MLP neurons of a small language model. Each row is named by its layer, matrix (up: input weights) and neuron, and shows model dimensions 128-255. Each number is 128 + 32 x the weight over its row's rms, rounded and kept within 0 to 255. Numbers have three digits each.
A block is one neuron, or neurons of one layer that tend to fire together. After each block is what it responds to, as a language model described it from the Wikipedia text at the highest values.

L12.up56:083157222090140120101162168111123126129166098109113045161196149139109141105113146132128156077128148117088141087084083078089144142134124143109125118087156127147130159126135136075097200103201102117167046110176085105100115096183129175102069088088128083060155126116126112135105144138166076097127131117175179109124111146101108117114199148119095053151054158157128067104098169131100103090113
L12.up450:126058098076159149096085186156157098117165151095128070123118174095133107136083085127213097164141139137114140126059144143206096144172134107105126088066149119103151172095156078173132135080131189142191151182141085148085209064209068130116129143128131084130147130184113113132147125074159181078197116153167144146158155129144069137149121074185109122073120073132156161174096149147069080114091
L12.up568:093105100145123173068135093133147080093137118152159066150150148182102122089089109135124151129180131181068168135105175103129108165122158125184082204154112154094102149088136147094149123124139165120160125134138127132128185091192106168130119159116110126107150193111126145157100117165131117113130115085112103072130124135111104116074122118155113092097042187136129141191146101143145082091088
L12.up723:163141151133164152122100169087147162129133154104146052126063105100173164139104152155174104149097143145085100079093096138195106178167188141179089097061159139108150169146145126152131154090158193107162202112179100138099171123144141109107142112135121097122190118139177140122133154126087100115149107124136135166140179185100115149150096130095162090073149092108136091137097143142096073119109
L12.up846:113118115092110107124105125139221109095101139101156061098127160113161108150073134083161172146101153214065158124098125153200135147148182139128113090097186144148125223109134138147125151134139188141142175117096117153100129107142140157129136102133103103137138122149137133145145112111088144124113080099103154154171202144172155137094147116125111173087088109103121118190129124175106061121086
L12.up1171:155145047096148112172153074133221147130073153143137053148126106159157091135108121076131163063102104107100152080102159114123123181190063094141088135046104138166111100128120102116160106104114144087164144158145172171161124111118123147100135092126074176080165151135091110162099121155132162127108106146102135101072112165126136120115142111093187095122157084154137062150135131110125111084110
L12.up1380:150205122113170171104163122128112146101092099117121073091094151105126112139134100184076161135107121116096147105141119173186160160162135130149147119028145071133146176120098096151116183147159170150145081100115101130105184124121123117135128108127105116069115129129195148187137113112101155139130165106145164131110124161133152083107128120145126107110140119093152103175138116213121134156106
L12.up1442:107140123110112131133091174120185103124081103132139094107140174149122141157047129131145159121151160185110175120122107115208160195163139129080098067079088118086124191123136126134098149155127139134157203140104074142095182056103160150142156104061091125115072193126075115073133084161118095103123121147166140164142189108144181154136184098126120137106082130097142110152110087176165036092162
Responds to: Before a bare verb

L4.up127:028069095153115126116116094070181144185143133052085104107086083137147114088081163123105104151158121094097151176113108134129114166188113140181109097118132160101121143106162086111117113111117142096143136122152148146069169138084116117111126156090053106107174161111080120103124164136184095097142138190144137147081118167179142163124150117133155105196084149133099062131154111143085094106115
L4.up267:156191110151160106178119157081164111094104125149134155122164184070184102087146124170182120165130155095146139152133135149172110163132134114115119129180135066140169062061136090081184171127116126108086134113100126170093140098139090162090131143148136148121162134068117112169108131140128083134088164161111160148091151124116129131112102119155073117104123151160132108105116105125112114093145
L4.up869:136111102121152193143150110132136077099116140118152145162123150110062148212054141121094118141110190107154124155083131139118145141152163156124136133098098129153127167161113155082148134094124115126151140144164124143131131123128161152120076135110086180076118132134119144159076166196198147114134133152123171095125095182138130145109126158170095159110127135078100101134099117073094133074141
L4.up1372:171117114102149161078132192103149150144095089155118123112172106195114154140114139106135157115168172130127130140092112142139136171109126122137119184131180193181164145149097121115116139085151093137143137092082122113111143110135142106133148136100071136160154170136143190097125116125134126071162101090133106115131077105048129132146089127235146106097111105164113096155071187156118123113144
Responds to: Apostrophe in possessives/contractions

L12.up331:157146159083203119132145091110148160107127122120108133114130136118163130082122101163140127110107121155077090135098141159125064155110153167100138101126156155115204152160147145143165197162143100110136156145112169190148131154118113166191201109112116125122099179158105158176141109140108183133119104068070144089172161147158160215116095175103171090129141179142133122128095148161128068156146
L12.up345:128147088145115187158118188108140126108115107132105071114072090053125141086175143129122152082166087127140146114108136178069128127092143117144100121072166130156126104117133093151083120107171139059118145108163129085145122119139090085134099139144139124176120173162074140112145103098113134142153132105132219147130067132071121164094131127144146120097041166129128106135097155180150114166078
L12.up459:169139070141208138128121187125146096150034144102152038157144164092115184127131135120080172059082161155141113097131131089111075187158094144114177138103128146120107107160151135119154114128103137102145144108107159131141118097194123182097131116132113095103121176151180146092161139197149177151163113162163136093127200201091164118186165150174152150125102132169134153120172158125119031127106
L12.up948:105122127101104117161141163075150138138132109163123132138133111104122133153073142121112073097132142121120140072148103126138178119142118123126102131164191169130109150094155144164128154137151056137163206098169140088147108105157127170083082153112171156089113147167140159137067145131149102163079086082180144168131180105082140086146138089073164108133103201069068106131145121135070129139169
L12.up964:087125076122105091110075127110109156131143126120128130112087113083133128094075059094112160081116133136096075169130159184088119178133194164122103085116116133190143141221136151132127153070136151141189142133119099168123106154152094109150080051116120148127168117156116115105075120117082159091125083136106207164142170134166104146096128168063216090129144123109104064094190180170088101098118
L12.up989:179182145070142131177107106146179071163109134118111126140130100135113179128126174162159151085138092123145058107135102113093124183181167141064132139125116154100150158099146109145140088158116127080119171118225150160161138133091125146120129130151101137148098121153074100167098117155161162072102118131205187145114158144090177150116112122059151110095144133123085077146124095139119085091130
L12.up1005:086163128141131110157115162133154138091084102105090062109104140115096132121165118137127140126155137235063114150154151140143104149184168112066201113115175118144184143122123149115087135133099154126122140136089152131123182091159111180167134099133092101054080156124142089142092129129085168085071164034116157077184140102152101176113147158122166162112136151096145155132141104185137092120133
L12.up1528:132146130191166123144098128084139112105162047174145139127095153108072049126111141096126146153174118127124125127157138161150091070122187109120067090067155141109160151128140113135115155113091123115143095143170100108138154136120130136147109170142108169094094126123148165148123183112115101096159129115113200134171173183130114175128118117115129172055111155094129115094185114158132086078155
Responds to: Clause-ending commas

L12.up107:100094137147138126119193167078189189158102089164124066097076114115133103091107098112114123116110094148096106116128126108124094119133107116146124168097146152140159071192124131120140118146145090144174108125100139158076089185107110157116154104098100076086134138120195149110116080160113177152133169124140075171156119085140127108116200176114195143186145098084148113067143160177148152153097
L12.up212:132088140109087186133067128134128103105153110111135139131155076135122119075082132110213141180194105138168121159125145130095140168132062116106163154139156142131121148121180116131117109086105015119129152118095078136135135103190145158123126127072161120109163126099129160132146117119134160101119122189133098105112165076113136169124131137111142081142138153136144134115067171158130074138159
L12.up383:157111113123093077079120199113146160164108126107107107094093105069106144116112133077210107100125118099096110149187149120133078098165112191052129122119138142104145123134117158103172097151129133128140159132109090206133125182134179147149136112107149180161170101150128147173125107109056129105112065093165222079147183132083123163126174122108154133098049137147156127093130132187139099075047
L12.up457:117109142100175148077122185152123136121110151128154120132177193076088142152102150146073172125138119138127152095138101129086092170117123126064147157112152089084158164086137119154109111196118128167117119100127076121114147147148154155112130081142174106130103100167083141123164127135084138090061084174167118122139065074109080128147139163107199149084105101175070146118098161153117177136105
L12.up643:090162148138110107148080152133087034113164134108068085136036097097145136128146092115088100136142123111083127128100142113105054161122169175063102185118160124106169095166154104142150159094137118165129170072133134146109130170144135134156151105069205148121154184148126171163133124051113107137110131148093165175112135141103120137163110106133199140085134137127105135178083095130134101132102
L12.up820:170095119096148100126097092117161141155122148067143125116132094082110177123126101104130176150156102124152105096114071114101167193139110136169133190138154121138138104130089158111158153131220120130166203093073159140142169159114152127137151111195135098132113177132144119150120124140133096180121066157135132148182141113131121173117141146086098106142110123103107149087176127170090124159171
L12.up892:190147100118118097127127159178119167110123103120182085077116149162100148087117090150151143074152152124125192163110113161202124156133133119089133181126202105097121193151192139172151144103104107080177181128107119139139147023047098146096157115136081116161152151151128132157114093095098133114068127154130115117139082085095114084115117126130148179138144148137126135105120128147107098175141
L12.up1197:140102129146113131076121135097135153152064128103174119106175185063094129103098119074170178102096076125111125129135062130123145128140193139120122200078160134096164144157181122080159178177122111130160156091097100129113131128121143173142183129152113135118119110088155151110155071083060062129130083122227100119152125097107122104166162162114151107147123149128110134142134135141088112170138
Responds to: Passive participles, biography headings

L4.up10:109123096157166131118105135124139109211124110109210143045103101147158159127179153168095175152078099106087176072142093087140106203094147093122126133127145128125086149154176133115136084126153102152151104137204139144123168117152115146088146100134118106168178144149081194146102162121107131091171143204117157179120161119170114079109137096133068136080125116137137095107079117169151108177079
L4.up658:107144114078099113083163127107189119188146084147138111103123137133166094061131152117091132115121142148113117089108024104148095151079123119116144105128103112106135210147135128119106084100087145168151115139094149157057127060142150136078108176105048153163183100160120183116081153165109123100125130138170210151138141101118184054111140102126151079064099130111147102166117116160096126057089
L4.up1247:130147115100165075114149142134107168120154114148122129164100104141107159098078083140107113126116110154110134140130076113096084144114075129123105154171125152207128161140122139115155135081124072127097169109153121134146116136152077152118138139107099122112176151104122115208105147214169137147080154196157097124155141128164208103096108082175063123074090138165145075132129086134107120114063
L4.up1415:107139023101115108070115199068138128158118116142114115152111080078145153122125133079119197063091138148110113107126095155094116152136181153148113052087111112188186199158151118079081109119094113140150147132169182090125190078127132181112121200102081118162177108124121150109067148130107146125100134122147198160124133140126173111134083052121112119090146116156088103141130139159108125083082
Responds to: Infinitive marker "to"

L12.up26:179138096092196135065072164137174146138080167131092065118128146104071107118082138114144170114118110131118116054100102173116148143185103137120128136105126150126113156165094102116146157100119181183158136130122127161104174135137127157125119134091129094096156146153161119129130106167134132135107079124175123111075165169192161130200150107114138120031132116094133095140163139131066119057136
L12.up180:129166136125152143086072114100167085202114182096127096130071124117122152104139113139109119121167135185092187113103175151113095138084139160119116118133125133136075136153106088182149151134133158160116147094134098101096137137106174111118107152136155132095106086121083166098149088133098111143099129118122144078121180116146105148105167062129160151105091133102106053147161134129103149124141
L12.up482:159187078100103095120118154096145092177048113132156094089121166060083134145106112139138109103108072113082157106095146111143111172190139180083107107138138183138113081116076141128153211135124186149163143133068134113126154153189155123108119090139122152079157111146148116163140072110136132172099119138141159122109128172065122116121160187090144111144092133110143093102138121156156120146137
L12.up502:148101105128125101077198144117178076143107065180184099122122155086148139143059118095088166129156113144076146105125128140089144137192153106090125139110092146117192157193101162149145135143186172141127132122099129128111134104056131093097094161192115144106163145127154127135107135093154093147149080094171144160162172154098093058180156091171102122110088146134162115216160150142044117162094
L12.up1026:136159102156175114148058177123104149041108175146160147153094175012105138106076110096122153128106122164141125084087105156160055118143148195144103089119120144131110134098086103122132169123104119103088149090086092129099179123129147106099119156151162113137138135147159097135157116097154164113145046099116158153150117186137140120075099150111162153095062119146089143164220163120077118120142
L12.up1120:185161069091154131119070168129159120137062153128119086106136149123072090156087094092130144140100126122143189143080083180147135166219123122134154108117129139157141130136094119141103165131104200141193129113118136130095194125102116148144102121097121121116104118124138131146134120142105145114061054098128174062130124172138135132103149113101111162097071139101127125156108177159089091112123
L12.up1122:126121150111124161097146135126163094077143164189124102126143128115089135077106148141160128134121118194146158107108148131140114159154102152148098119074122119082152185129119138092163111111072172109153118126132113097139221067113069093129112115120038114070116179115174117093117055129116132105115045138120128110169149118168124140083125076177118132185116168136158123130123117128065079117147
L12.up1342:151150063148141125091093127153226154089091118132148056116099123139140145114097085128127117134182093157082096089188057101134145179111146146118111110071140118170116101129122117113161183138148195138136142118112100130096244108159110159139104163148116141098163122149145081111140129169167176158130121143135145162107143131168139165113122046108152093116120088105123134161135122145151088080140
Responds to: Clause main verbs

L4.up40:185174134127100150113107124102054119179111144123121146113157093112144119133142114143174132115157135156101180129108162144109132166105136122038161147124110108133118110114159154176079117110157165178044176121144079084127160118109133169144116139120078153164144136130072106084115088136146163135198140196076170147139097077063118133132168084149116110121168102135144123114098165152145131100137
L4.up205:203194153120108119096172130088080079106171140147083146094140118088117126113095097139143132151104091167171155051105117153139124123125168159077108179162089174176141122107067130080116137098172072138126140118123127084081109122109116130144149124119111119159185147144130126080110091124146117123114070104128100159138098138114164099156172085163149151063120096112086066148128150092125109072114
L4.up217:132091119155110099130172156086074123102159091164140151081116095161149119166083143135154143135160152073113185140186090089124135136121133081130123101091151181175200139139153105115151112115128105123112177083146137132157138134094114145108097127084121152103246146090087100159072084160127127118084093133134160138076194085077156154063100135111140104124064104165110081070152138151122079099118
L4.up243:191229103107089093183131112095129079049148118081140182074152112081124141096159131175110148153123140083108177124133102094126112135090208143052153182106131113116107141141141120179149113105100103168104098130147154107166125095119160161144210131113130131160140143179106152114119099228132181120075125178172168096140110089090135101127171079143119138078111133147050134173055164099118070112161
Responds to: Mid-name punctuation

L8.up449:114119082096116156120188146166138074127166154131137074091129137085108184121175119187200192091114071120126141127107124110056102145156134130168086042136090155129169139110162123092121148096143169138149185111227151106124114054145152118111119147136141101150088148137136134149109127190139124103101119172096164072120129147128141146113170116153141154078084120136047089172154098114109057119097
L8.up1378:120089097117100181116163152126138151182128066126101130096076150144142156119151169150141117119128107129095120085110133101062125135130157145090116091113127111080152220145154124146143147140108120098143125148100101151096130164141116164173082141149033116127112154119153119108131188163136137078150119177153208136178132138157147139156113105122138103135144106147116094200146074180111107103120
Responds to: Mid-name connector pieces

L8.up194:107160115081124152121147152093158096145192120141133103098103109118132171063135094163086149082126137157118162130125094103076126144145116171122100128122105157134107135157141101117092083077189150156120124115103127088137144125148090107056180139125113142163115150172148142126101096134095104123153126131231218155114181116151144095115128146091172105129116129092143127126135129163120101162125
L8.up1498:102101127200059150146111101105161093165142075168118120115109154085121118118151125097082093121096106123074244133129105165129139137108152159119165155114147119163130150127154101159118159102168141126107148109158114070138182148130086091106140108159133118173175147116167121217090119148127117133099104130130111182114088128075130129185095181136192091112101149093119126095142157157075133151136
Responds to: Clause-continuation punctuation

L12.up109:115131150161152142135050065086164133129184143128119105097149112064098167119124063154158166174122108123125131166143137106075140180125174062128087092120130096112093134134145136103114134115127109121129122120172166139080148115113135142132147140105116147088095223132136142150118138116131198166074144182095136140111152097140150100178156110106205142126103192163134111133127133169085103097137
L12.up183:111138120148093134093106068043200142158072076091142111083152130125134138079152115116106173127151177144139174183118116115130145134170119108122152161099105145095093127114200173109089123176168182145125107105111112156105114120128123099105095146099082100144166137109118135110107203099100180140120120144084106079105061135125107122094121091080111138088093165161081118182167112164149074191136
L12.up307:184160080138169080121126121140150150114127143134159125120176083109099144140127121100128105196073098103153140093155070127096135152163101156174156120077149171095190153132116206115070103059132107170079138116097121109176105093161104155072146189102145051111180131190063108078087112209148112124152163132108095165122135143066124120107156169144120106081094117108149077138115189116092196095156
L12.up377:135133103156162096121099168120103111144123110122144151127145152119092127137170079151177104113116138139131141149069114103084131067103136128157128113161057098110139099132171136101129168148072139156140130081121100113122133130167148140169149144136128110151125083152117137165085110149111140166108111160080115108123128162125159081100162096151105156105077174125160183155184158135087177113125
L12.up528:138137129142167080161133167073089137122087074147147164077135145159182171132116117146150180102142137125088169119139096123079133136133143129060095104033106134109161137105173081038067133169103125115137138131144144129178099148105097125162143104113077068078156164163141092160119150154069159171113166138142122113145108177132128127079134093195100082177080157114131122119123136150101069066110
L12.up611:105177133096143062166153095152165115104096081171131136114196130143098165113113113138213182126111120138115140100124087153141105133136150124109106149067115132070138116167120107151114113071161122140149226098104097219151120084142153123137180161076108111105115154155119135141020184130130077151200140149146070156080171156105140152086117115136149059117053118123090158150144151135059161151202
L12.up1152:142150064149160109060110110128156126128180109105130138105107149113124167102098111109129153168141093160082135152101089122127094129146113104148133089113075150164095133133113120079165095092088164191193115082184078145093188094166153160131173081135105107146189116133134130129127107150159129113154123130153142151116129069127114086140110111141189123150170163154123118128131137178137127076162
L12.up1276:166088169105187154127117167063161121094133167165118149089144122126155120172135102115152151127066086127138143132085136102103104129082119092083149115133077120106176156152099111098117147058155080175132177143197100143115101145130094063098154144101158179055151132161110100122114158149129087067135176125146123129068112113164147100186141108121217161144132137138127095114078131143128162139083
Responds to: Abbreviation-internal periods

L8.up307:119148169128165145083154162160160148103092097207094121110128107097115132121075159114080174110187105158093148147135127150092089175132141169106115141114113098099093079151129115083155126109140150110134137115143124100175150153164156204119160076125111183117187123119160131117132134104076139055082112155137121066094142055064207161173157102169133100116100128141121110117118155084118127124126
L8.up1447:054115113146225162152162142091107093121109166056128137122080113110143116147133154135111141174128121119120123129157100210123143172177110158101127180136102151159146104119031110134078135066203164129129171164137058128127126153159142143129138126135140174080126105081056082122088099102123149117078128111126200132115068107095149131127139165169154174118128099133119111144066117105112142128056
Responds to: Passive participles after be

L8.up357:140078162090148162076114120106149141109157128209140134078149145108113146159146102173191172112106120113151136131114133134133135129181142139132137165144150099143151120114196131070102101064169184124184161135151097139118155069103131083100127096119072159121140181164113102064077127112163115139165084122126148132095127131136129180111115115181169113155085167134156122160091139177113069124027
L8.up1408:109103128163176148082150158103186056087149161143144104078210163111129214115191139157188138110073130134140226127101089129124132137148108137083143127117122181163143188159100091082145166136092098131190118147162142111122172102175139124148114142117143145177150150149122165091089097169150161123120121143135133153102141096098216104084131117149129040091079144130125130149107113140122099115107
Responds to: Second piece after capital

L8.up234:118073114141104142127118117078179100126124133181101126136156102112110152128157162182142127157178087121153155095104160175117141109095180148139079132124208126135157167145103130110081119094127113126129130113174153143132157130178126093097155115140098149153128147122114117109100167105145168110194075145102106144142113147135170160111091048129138106159154092144136126170087116151127119100108
L8.up722:127068142158102131129094100133099142143094189128086109076145091086123177135168189196122113134099095146091176105107059111171144148084115137101144065102138111109176117117131094180105126098097124179135131098101157175071192144219129139131163165126116076073136140135136162145142185135140145156133083141137112165087134126134174135135050109102096121109127182116119124145073193149146074095126
Responds to: Possessive apostrophe

L4.up803:149108122098097108126096181150167091158085120161165147167136100104056138105097132144136098113197171175099107081106102153206044136160157177120102127130119190157069092168156147147155127124106146117125151122112129080065139092156120177047090128108121115132159130135092144137142157120141164093107116102089110136119124153123123127157156176162127159084113132134180098115075185112117116157138
L4.up827:122123132131104079089078059130181133152092147146125078125091137147118109103084157088107123135170122105093148131159102180154158092133154194101101138164149170156150087152169105168103135101124162142105153113140137164122178122177098160147111133105080105085152085131109141101121101125164113085109130106080100128107110198156147088166125140143219157156041095139146088103128169161075102081135
L4.up975:143149143172156143096162091148119128180098108103112151083123043143160081132151203141144186102141109124151149112172140166132100109143125147100149173122135172151136108159162127118095179094152180170122140133194096146088182107084172128153111108165098138055118162096053124099125089065087181123159115090096169100164136188195109167224135115162132142074129156102196110103109152136087107087163
L4.up1067:130182124140069148056156143140169126136153135139086177120063163079087086068097098085117116126179100149093115077173073139144127123097161159173109169126147179193185095125211167118133119099149159135136127076150172107159189133116092086170108116114133129106135087073141150124127095099091096093135144110248158149118181170127181130143061116150150046149103173127170116088213156126138083026112
Responds to: Word heading a following phrase

L12.up256:168129052116119189086154104123160170113128066106129178150115141130131103138153068119127126102119102164078154158151096149115142108108189095155093135121118140143168158055130139097126112138102161160165120081153139122112135128171144180158240140088092110078116106147092157130131139121095138101137087134151142144168106108112102129131149179201166090137067116164121094138139099205125150103108
L12.up283:134129136172134085158067076135123106067128087158108141109130137184187160103122108135180096138182110140111148105091116168122135098158123108163106128065155121202171118092118108102095137113094108146094107178100183151135105119103117102046124092136083160159136107126118105139101076147145173115135085122116169195113180167176193123154077104147087131096110149098121126123132188112150092129131
L12.up404:151184137133173114147109146107163085168106094167104154125148166165123126033129077120102120080168110118128192145041114116130139118130159112149104096091109187159184152096065107138150106145165203102208132059203165155162117139160156157103123146114159130130117153120120153171128166090125120142112139176109090102142124119034130105111152123103155112074125148097106087148130154178161055090118
L12.up579:110161129096104068125109072124133135208141105186155076144132110097158130084133077135137105139129077140131163069152113150123093095139159123155125145120167127110181159121160140133090159163135107164173099085158118091094129141204126129131154122117116082081081096141126163150145100075157140077180128120090069126080120138105137135123062126117165071165166078155124094158117117153138089077117
L12.up1047:149121090108142088099111132143135162174147146149128160124175139114138126080134109191166106117117080135165125118163132152112129148109148093150135145149124106179152123124159088128160187137101053161133171041155132109106136172105131128080164077114120084105123117162125152153102088143105104095174044171091127153099113086082151152123071126131096112124095128183096117088111114206082117140173
L12.up1281:131104163116183105213138145131092129123121149182123088163120147111167123096093112194032120151115026149165164110167128134188115109153173135166100117121212162173143149117103083154072122115166152142090103130147126139116163130143082143134128110108156153104109121147125126141060060125095061117162047116133175152128123197099166170119064115133145116114124079108119134124130102168159153113119
L12.up1395:169080130129106088118143098143110112164125093165097115126171086089118151138144116145189076146133093139076152115147079103161118102106167145153175161103138126170138115071167081157104187110122114154123169081145116157033165107063142110166133147131105105068118103086131129155151124095157126124152113089122104187133132101102159160120103117094120111072088178128095117121127116168165137081115
L12.up1517:095167076110095096170177114090175125117172162138124096100127074076074094130195075153138107183194094127072166115151110130144152153167179163140155093141143122111128155084122132105159133131133107140110155066114141118094173165150073065080023072111156134150172100133095086119103171094151122147118116125081135182112145190148164162179107066105115111164105124167104132120113163155064154147105
Responds to: Possessive apostrophe

L12.up770:111137117161166160098116097140184108185145148138088085102148144144126147069163090132134172139118126104067144151128081163176155124153143106171165157062166102086154133131151150135121132138136179040114204094128137095046121147107102101151046096136072154156066126103136118118131084138141123085122061090101084102095175104095154147092077108181094073073134182116112116172131142139079094156128
L12.up777:111096087121156114103132180152106100134100112059200059111145149106125159135095122131079076104109097178093162141071054141047125096155139182078069127157077142132081110151137106140053097184121187093126097129068111114154148126130084090133158161113133129127167144139069118102144088164164149069146113130101169138141206161107184117105142177130094140123091205081105130140099120119051131121165
L12.up790:136159147175115113118119213150126130123116112113115101149135120164126170108134112095130137092055103141134099157104107169107155148132088156113083121147087145124160085108105117092102121133147234133104147149149164059109162065112126139124058096198181138173127150149093105160080103152124118049122158134169146149145132097127179087169124136151129196134132144092132089145128121075111146157157
L12.up854:110131131152125110106114186182108086135093131159116100145140140114143170097139113205087187119116114179064179144107068115102134175131096189117145150102040135153135097188174121199145088034157228117123177108144165075110159129116072120073116093113147125126126091177042089122124071180157160180161126164132157148093127158150155143150159080103154086116080098138152122132157111133123126155148
L12.up1087:087148121158131076134120171147131126093112118160095099135130116140135125072155153172113070148115114150065119138123126123093163126182173159124134120114192163157115134138127121148137152145173139171150133104176131099120154147126092118129100126114123130083148152163138137160080113143107164106123103069157153094163154148091133116135154107099191115119190179114129098165103130119109115139133
L12.up1269:146196109138135164120113134120179123112100109167112127106066091107116145141138086144181106162075109099109078095083056137120164159161161110132093166097106176131146132172135138172166117110125042126123134175189146101107121098140088158135116153110130146135122130106141133103134089083143168134117144138167129180051152103103136117146175068150133132102153144144084105090076156089107122104162
L12.up1404:130095129205120140052081128142113143120102141132120121097190099115117148130132144093149188144091112131107103112158099134143183185084157126132103117161141172095126142203161103199154112114131134104102208100081184070136119068159104159098139132096178147159162135121142096135140159063173114106115106141138145174147108153153136132163102095129172190146158149129122100127081122126063156142099
L12.up1482:104163067161129100108065139162108108136149117101113088152100138160105224138168147164102156076163087124181123108160110137155121180146124137146156143129117130081112090091101157100142119116114219106121149115120125104115161074166096202141113135118130078111116158066141121196111137083128067133104140113128168098149109153171154165113094088111147137102122124150098157181145132142111111109116
Responds to: Name syllable "al"

L8.up109:158123175119099161141116168132167103059105095145106071141111184095108104092093135127154148113146149089062091072113053203129146131180119170125132129132105134100188152133134115131140141099117172158121150166053134200148171142096142135061095090143114140122123162113145168175120105112124151142111112103185129114126086200154137121123134159187143091114138128103154079190047142125100129062121
L8.up781:113086150110108113100112168140176044105113050156113076116079180155112099089155093121132229108121130137103180112159090171127154140157146166151112138094116099146138122162121087115124141154177166160133110137063126153141237085095114101113082103110093140162151112101128165158164079166099091126151096171157125130127105162164128109133110129138175077110134066134157072105090114166148115123126
Responds to: Transitive verb heads

L4.up343:138097144195105107129150091182157125119124088177153114078124102161110124153027096167097133133118128102165154160140095079093117146135101131099176150107110115128092151132140157081111087073121133143111121104170128093127139134130092168075124116111102088122108150085132165097156112175138113086123085186080129177163161185137129130098127083178185135138106123126131118162075128129057133117076
L4.up449:133057180149113140153146106136140132109114108196141195150078124065114132137045091104121096146115136109151163146150131078120105216126179098109132105145168079108133173108162171099151135150141107139160129148105164168117171101101110163137153091120081068106145163114144166156158124211182107102125053137083107130141112174162170149168073113095159170122124100173127144168120145107101113132058
L4.up457:138094100088142138123139107071148171148106076183122171125088101124096118151075155138086119172146133112146142113152106124139111169093132095088202133135154146057154154114187165131120124096166143113109135131115134153150128112150123145063152149126069137141116159116176186095126101182134133088166115101105115181097089171172201148145149070141185080099130102141122103138101183126064085130074
L4.up970:120109113136169147115136136072150146114131098141106158118072077138074147123090047112119136127118139154135130133115082090089119159102149114054118102119180107092123144097149151103144094126097088111075112144079172083116115045153075187106108126112089082135117141155161162124120121175165124112138138171114103168122132154140196156126122079119137108107115123154143105141193142141093053152072
Responds to: Words inside proper titles

L4.up134:157155143146122168164162189151133118088109120176178091101152130118137215128148126106085142088137106086069134095146101137125122108180128145143078173095095169121211102196164104101192103108138120108105139178152110097198210094165126157175133065140138146105151151208124126114149213138083078156109120181151156174145141105150088155110100121131149137115092136113144105093096100134132122152095
L4.up393:093114097124110137123139164098166157131177159114142109116123151093076125085126156145091121132118121122115108049104130156131101161113206150140127121117136209130118106190173155099116104165115146081140171124128102106111218144112112198119094166099079098149124093077180167121136138128086117119170144156195123130106140154116132174142112124137172104138099132127120104108194138135117127074120
L4.up672:172166124161123121101137156159158145158146162073107143127100154095160163125195133133149129132097116111116136140148172161097177140182183085089126126144137112115080134113141167129153063088131156077170096083177145123183134115113116093131085056093107200117153163123125095072041165111086102149072099147081168080129134143168121153140115142109156071147138111106101130100094129177119132150101
L4.up1486:117119085184027139127180122129122131173137079115078152100118094135123145135129079153104116087155145089113128139143119134161122137122131131163135154136123092086110109150156202154114096146188170106139140143125164086131182109063112135107087096084108108104113163090073124122093145176116125080153115141213142151136181132165171147121124171179117067168127178141150137148141163117179133074133
Responds to: Phrasal verb particles